python train.py --norm_place="pre" --init_std_qkv=0.0156 --decay_shape="sqrt" --final_lr_fraction=0.0 --batch_tokens=65536 --seq_len=1024
MLP neurons of a small language model. Each row is named by its layer, matrix (up: input weights; down: output weights) and neuron, and shows model dimensions 96-191. Each number is 128 + 32 x the weight over its row's rms, rounded and kept within 0 to 255.
After each neuron's rows, "fires after" lists the tokens most often just before its 100 highest values on Wikipedia text that the model never trained on. A number after a token or word is its count.

L6.up1784 [ 74 149 136 155 134 165 150  80 182 164  88 161 146 138  59 139 183  93 154  89 155 109 150 149  91 163 166 137 114 109 112 106 115 106 149 151 162  82 138 152 164 123  96  82 152 160 141 112  93 132  44 139  87 128 142 117 130 142 139 110 133  76 170 108 138 135 155 161 162 160 133  92 140 126  81 130 141 129 148 152  65 129  81 125 187 138 102  78 105 172 174  83 130 127 136 100]
L6.down1784 [100 128 124 160 125  77 170 157 193  95 196 167 143 135  87 145 141 239  85 116 119 125 141  96 144 123  27 121 123 101 133  92 119 143 174 118  82 121 122 102 123  82 181 187 106 104  71  71  90 152 177 119  96 156 106 156 186 127 127 105 133 148 144 155 149 155 116  96 144 137 170 131  74 161 170 136 162 102 133 132 138 159 150 140  93 101 131 125 117 108 179 105  98 114  98 125]
fires after: " In" 20, "In" 17, " and" 8, " that" 6, " and," 4

L6.up1234 [110 149 136  67  93  83 127 148 127 108 129 167  96  76 154 106 118 137 148  99 132 110  66 139 208 114 136 146 123 108 101 114 104 134 171 149 135 114 128 145 159 172  77 192 108 122 152 132 120 150 139 133 109 133 185  93  47 156  86 214 122 116 147 131  93 120  73 107 118 140 100 164 155 142 140 103  64 185 219 161 140  70 191 124 175 151 143 117 133 153 147 131 157  86 123 100]
L6.down1234 [111  99 133 143 200 184 137  66 127 167 122 159 134 177  84 127 135 133 100 101 146  76 115 153 108 137  90 138 153 110 117 113  69 169 153  61 140  88 111 130 114 159 160 167  93 163 111 128 127 154 106 135 161 135  84 113 128 110 168  79 162 129 114 129 162 106  93 113 129  85 148 101 147 167 110 112 123 168 114 195 123 150 150 138 125  97 119 102 110 162  89 102 133 150  44 151]
fires after: " the" 41, " a" 8, " in" 5, " an" 4

L6.up174 [146 116  87 138 104 134 147 170 119  84 121 173 123 122 162 183 159 184 147  85  75 109 123 142  96 150 175 123 119 143 127  87 151 123  72 129 119 130 100 116 141 111 119 178 159 104 143 121  86 128  71 175 103 185  60  94 143 128 156 121 111  88 134 133 117 145 146 197 120 123 137  92 136 159 127 169 153 133 111 171 165 131 188 121 137 145 115 162 148 121  69 162 122 107 134 149]
L6.down174 [113  92 142 156 156 115  93 118 183  68 138  92  84 112 121 140 177 103 117 115  93 130 143 132  86 180 130 154 163 151  78 140 151  91 162 150 186 142 105 168 100 147 137 130 170 171 187  87  51 127 136 142 111 115 182  91 150 115 119 151 120 117 129 102  64 145 121 156  98 128  67 122 116  89  92 146 133  90 136  93 201  99 131 110 122 137 110 170 166 131 151 125 131 128 118 131]
fires after: " of" 38, " in" 11, " at" 4

L6.up570 [144 111 155 134 117 142  77  78 112  67  67 150 143 102 115 107 130 160 106 119  80 192 141 106 140 156  46 135 148 113 151 124  99 133 118 116 140  61  93 141 122 103  94 177  91 224 150 171  96  67 105 109 133 148 172 101  97 151  97 112 138 144 164 160 217 114 161 175  93 121 137 100  84 113  99 175 166 105  85  99 107  85 147 192  96  93 160 117 107  87 107 127 151 170 151 103]
L6.down570 [170  86 117 105 158  89 116 148  77 133 143  90 158 162 177 155 124 109 185 166 130 101 141 116 162 117 129  97 114 174 165 191 132 145 151  91 191 147 202 145 118 120 166 163 179 147 123 163 126  84 113 195 141 134 154 141 145 121 141  97  98 209  72 133  95 123  96 123 113 122  84  90  93 103 129 176 168 153 142 192 115 143 145 116 125 144 131 146 135 150  88  86  91 129  84 154]
fires after: " the" 51, " same" 8, " this" 4

L6.up685 [147 144  96 144 142  68 104 142 152  84  65 113  66 133 114 136 203 109 146  71 122  83 130  56  16 152 103 138  82 147 100 116 153 148 208  99 101 105  98 192 104 141 221 128 136 126 118 166 125 152 117 144 114 130 148 104 107  85 178 102 101 165 146 126 152 137 114 110 124 138 216 106 174 121  79  62  87 156 161 175 107 157 173 111 168 141 136 120  89 126 132 126  97 115  99  85]
L6.down685 [152 106  83 186 178 129 185 108 136 103 170  95 141  86 108  94  94 103 117 163 179 120 140  99 162 111 134 120  97 103  63 149 156 163 151  90 140  95 113 143  99 113 169 128 143 122 165 135 118  74 158 146 162 191  99 154 103  91 180 133 139 136 158  90 128 119 100  48 122 109 133 150 120  67 135  96 148  81 113 106 105 136 151 151 138 118 130 155 116 112  75  96  79 161 113  63]
fires after: " to" 25, " and" 22, " was" 4

L10.up729 [ 92 139 124  91 109 198 114 148 141 161 144 120 158 119 145  84  76 153 142 129 142 115  74 118 139 120  86 102 134  94 223  89 110 111  91 116 157  95 181 186 147 103 184  75 154 214 161 144  92 193  92 168 166 118 185 124 127 135 119  96  70  98 125 143  74 115 179  97 159 133 130 151 161 183 123 133 102 119 130 142 173 176 106 131 180 120 129  59 175 143 175  82 127 107  98 131]
L10.down729 [135 110 149 112 133 183  69 160  89  94  71 144  99 132 108 172 122 121 186 148 159  44 126 115 129  65  66 121 125  84 121 125 145 119 183 109 154 117 101 176 116 139 154 101 130 110 191 190 128  86 148 134 126 111 145 137 130 118 101 126 119 133  81 120 147 122 139  43 193 130 129 151  54 103 142 122 134 107 181 133 135 176  94 115 114  99 116 138  93 130 148 129 171 150 167 160]
fires after: " |" 35, " " 19, " 0;" 6

L6.up232 [131  80 201 103 114 106 144  63 101  96 110  93 122 162  66 102  98  99 170 115 203 118 107 118 121  96  95 173 156 152 100 140 126 137 143 120  71 103 110 150 127 132  77 150 176 150 171 155 135 153 170 140 136 125 129 144  81  83 116 117 143 148 162 129 131 113 118 142 116 118  84 112 140 120 125 203  97  84  84 134 146 121 134 129 137 142 153 119 163 129 125 114  95 184 118 139]
L6.down232 [111  89 106  93 195  82 148 107 150 117 104 102 149 179  83  82 147 113 121 152 139 167 103 107 151 131 185 137 120 112 129  99 119 115 135 175 124 138 120  73 110 136 140 143 130 127 151 171  93 188 202  67 106 130 114 100 162  85  63  85 110 186 193 162 185 112 220 116 158  85 145 122  96 143 161 149 137 135 142 141 162 102 132 135  77 192 119 117  86 121 122 112 141 139 107 176]
fires after: " the" 36, " a" 11, " The" 5

L6.up1909 [140 139 163 102 126 179  99 142 140 105 129 185  87  85 129 145 101 135 101 109 153 137 137 134 183 146  74 102 100  75 138 151 112 117 109 120 151  95 158  80 111 185  91  83 123  93  86 176 105  91 111 136 135 167  89 140  86 125 155 103 112 146 100 127  81 149 160 190  93 122 150 150 101 140 144 166 117  83  97 140 100  79 151  97  97  68 174 149 133 157 132 183  82 156 177  96]
L6.down1909 [155  84  63 124 110 126 157 147 136 158 130 138 170  59 152 107 170  64 140 182 103 123 130 167  71 211 164 153 185 102 154 157  70 189 109 117  79 168 111 132 122  55 165 114 125 119 153 124 155 125 160 136  86 127 135 139 137 134 114 144  85 131 112 147 166  85 121 151 118  93 136 123  77  97 119 212 115 151 137  96 117 171 136 172 101 123 146 128 148  81 159 114 146 141 120 102]
fires after: " the" 52

L6.up87 [103 130 156 105 131 158 132  69 132  69 180 106 147  73 151 143 108 149 152 103 102 138 243 156 149 146  86 132  88  89 142 162 120 122 113  75 149 172 118 110  67 195 143 100 107 119 138 141 111 100 163  54  90 122 104 114 104 150  91 177 136 101 150 112 128 154 160 122 153 169 115  86 157 179 146 110  95 109  88 130 100 180 149  82  85 208 106 136 125 154  79  82  74 156 124 107]
L6.down87 [112 210 115 132 156 147  99 123 113 141 132 150 131  85 172 113  64 131 108 126  97 149 138 189 115 161 161 121 124  76 145 114  80 137 175 134  98 132 130 115  75 111 123 123 159 101 123  78  99 154  73 175 105 150 123 169 130  88 176 137 159 146 130 151 131 165 125 121 135 142 138 111 138  65 149 143 103 134 169  88 203 107 111 132 152 113 129 150  97 107 169 144 125 163 177 122]
fires after: " the" 49, " The" 9, "The" 4

L6.up1645 [165 191  74  94 125 108 112  94 163 125  82  67  60 145 172  86 124 117 195 148 140 134 124 132 156 154  99  95  76  73 162 111 171 121 110  95  98 119 129 141  88 163 160 113 181 141 160 132 168  94 117 138 130 125  95 154 149 103  82 188 152  93 180 123 146  94  92 117 152 127 153 151 156 104 131 175  82 153 133 218 120 131 121 172 142 152 124 130 157 196 162 102 118 108 138 107]
L6.down1645 [166 117 151 173  89 149  96 107 116 207 106 109  89 163 132 134 107 122 185 164 123  67  95 142 144 141 130 176 131  86 130 114 113 117 174  76  49 138 120 156 121 173 160 117 135 125 151 230 166 165 205  92 129  44  75 131 100 190 149  93 128  89 138 126 123 152  83 176 194 132 124  94 193  87 181 142 116 138 113 156 136 160 125 138 140  69  45  72 109 175 151 175 133 139 129  67]
fires after: " |" 40, " " 8, " 0;" 5, "\\" 4

L10.up1623 [135 151 113  98  54 119 101 108 147 100 114 167 123 133 122 133  81 118  98 124 168 108 137 154 136 133 174 145 111 131 126 106 119 166  98 152 108 104 147 112 109 119 102 121 100  89 154  70 104 164 143 130 128 102 106 137 124 138  69 213 124 118 155  81 100 124 183 152 169 155 133 127 166 166 112 117 120 119  79 141 104 142 195 156 138 145 108 124 134 170 133 159  98 213  70 104]
L10.down1623 [ 87  88 154 186 152 143 105 113 196 149 169 146 100 126  77 139 137 169  81 157  54 136 122 133 104 125 179 131 116  92 102 149 162  75 122 144 120 103 156 125 151 104 116 132 190 109 124  99  94 108  86 126  76 119 146 118 185 133 175 145 135 152  93 140 130 148 141 145 111 129 228 125 105  84 122 106  93 106 169  81 155 155 154 132 143 114 134 107 167 167 128  82 100 121 148 146]
fires after: " the" 21, " of" 18, " in" 7, " with" 4

L10.up1338 [111 110 142 129 120 113 151 116  88 133 125  95  98  61 127 144  77 176 157 122 137 105 158 107 146 130  81 110 122 150  96 107 155 167 133  59 125 137  98 122 121 173 144 155 128 149  93 102  66 115 179 114 145 119 113 174 145 108 101 119 142 152  75 141  93 143 179 143 152 137 104 118 131 165 156 169 137  94 140 180 107 110 109 173 112 133 172 165 126  69 103  80 137 130 116 182]
L10.down1338 [ 47 158 122 125 170 105  89  68 118 117 108 210 137 120 151 153 145 107 161 153 127 122 117 118 138 167 153 171  98  76 108 134 174 184 170 141 108 161 147  97 155 104 185 125 104 141  71  69 183 105  89  92 172 119  94  92 122 115 167 149 109 184  94 133 116  90 100 120  46 129 179  86 113  52  69 157 144  86 109 152  99 100 161 160  54 117  96 144 129 127 178 137 173 121 142 159]
fires after: " the" 35, " and" 8, " The" 8

L10.up1574 [131 106 168 108 137 145 125 119 102 143 177 169 110 135  98 119 113  90 101 109 148 120 148 195 207  99  99 106 134  92 119 130 132 141  99 136 148 176 129  89 114 180 134 135 139 155 122 178 181 131 140 111 134  81 129 155 111 155 112 161 122  91 147 103 124 130  89 185 159 130 141 136 113 134 132 101 133 148 103 121  76  98 120 192  84 163  95 123  95  47 164 137 124 168 108 171]
L10.down1574 [ 65 140 200 104 128  58 192 117  90 145 131  90  45 153 141  87 123 170  91 130  94 169  58 137  92 145  95 152 187  81 129 107 150 133 107 167 126 124 127 152 100 116 141 178 207 139 152 133 171 170 158 100 116 146 140 108  65 106  79 199 179 124  99 117 195 158 108 140 109  98  80 141 111 115 103 103 100 216  77  95 148 164 137 140 151 175 134 136 142 132  96 134 105 172 181 135]
fires after: " the" 68, " at" 6, " in" 4

L10.up929 [112 117  85 136 168  99 120 128 133 134 173 146 135 120 105  98 107 101 145 140 126 129 114 142  99  97  98 186 103 110 125  81  73  91 140  96 113 170 148 152 129 110 134 132 126 116 114 142 124 100 149 128 133  95 152 116  78 155 113 176 109 132 140 149 109 111 125 107 154 165 150 115 163 115 138 135 155 149 153 157 146 131  91 133 116 155 170  92 131 117 144 115 153 102  54 106]
L10.down929 [119 123 154 196 136 156 144 164 149  91 151 101  83  90 142 182 158 101 131 137 102 111  74 145  66 121 122 126 107 141 135 150  93 125  79 151 125  84 108 101 126 174 143  74 132  98 118 160  77 173 129 156 170 126  69 106 133 150 119  80 164 120 182 131 100 126 160  88 138 133  93  41  81 146 138 139 100 129 126 177 121  93 115 130 159  78 154 158  79  89 133  94 182  55 150  77]
fires after: " |" 52, " " 7, ";" 4

L6.up629 [114 114 135 155 144 120 113  87 137  70 146 134 156  79 176 145 162 107 100  81 112 114 143 183 169  92 186 140 105 110  42 134 172 129 163 154 109 105 130 130 127 156  78 152  82 157 139 138  87 115 148 142 111  56 160 155 107 118 106  84 126 121 152 138 113 126 151  99 183 117  77 146  85 140 171 143 122  93 142 154 103 114  86 100 152 203 149 177 129 107  91  99 110 116 130 130]
L6.down629 [110 104 119 104 132 149 180 105 100 124 130 142  70 111 111 173 162 170 106 143 128 153 129 189 181  61 124 136  86 113 122 104 134 121 157 110 162  79 129 135 125  91  80 127 110 142 158 139  98 122  44  96 103 101  73  70 141 185  91  98 146 168 127 174  88 102 136 173 192 148  68  93 131 104 107 115 140 131 171  90 132 120 120  88  92 122  75 153 166  71 118 158 128 102 100 130]
fires after: " the" 36, "The" 8, " The" 7, " their" 5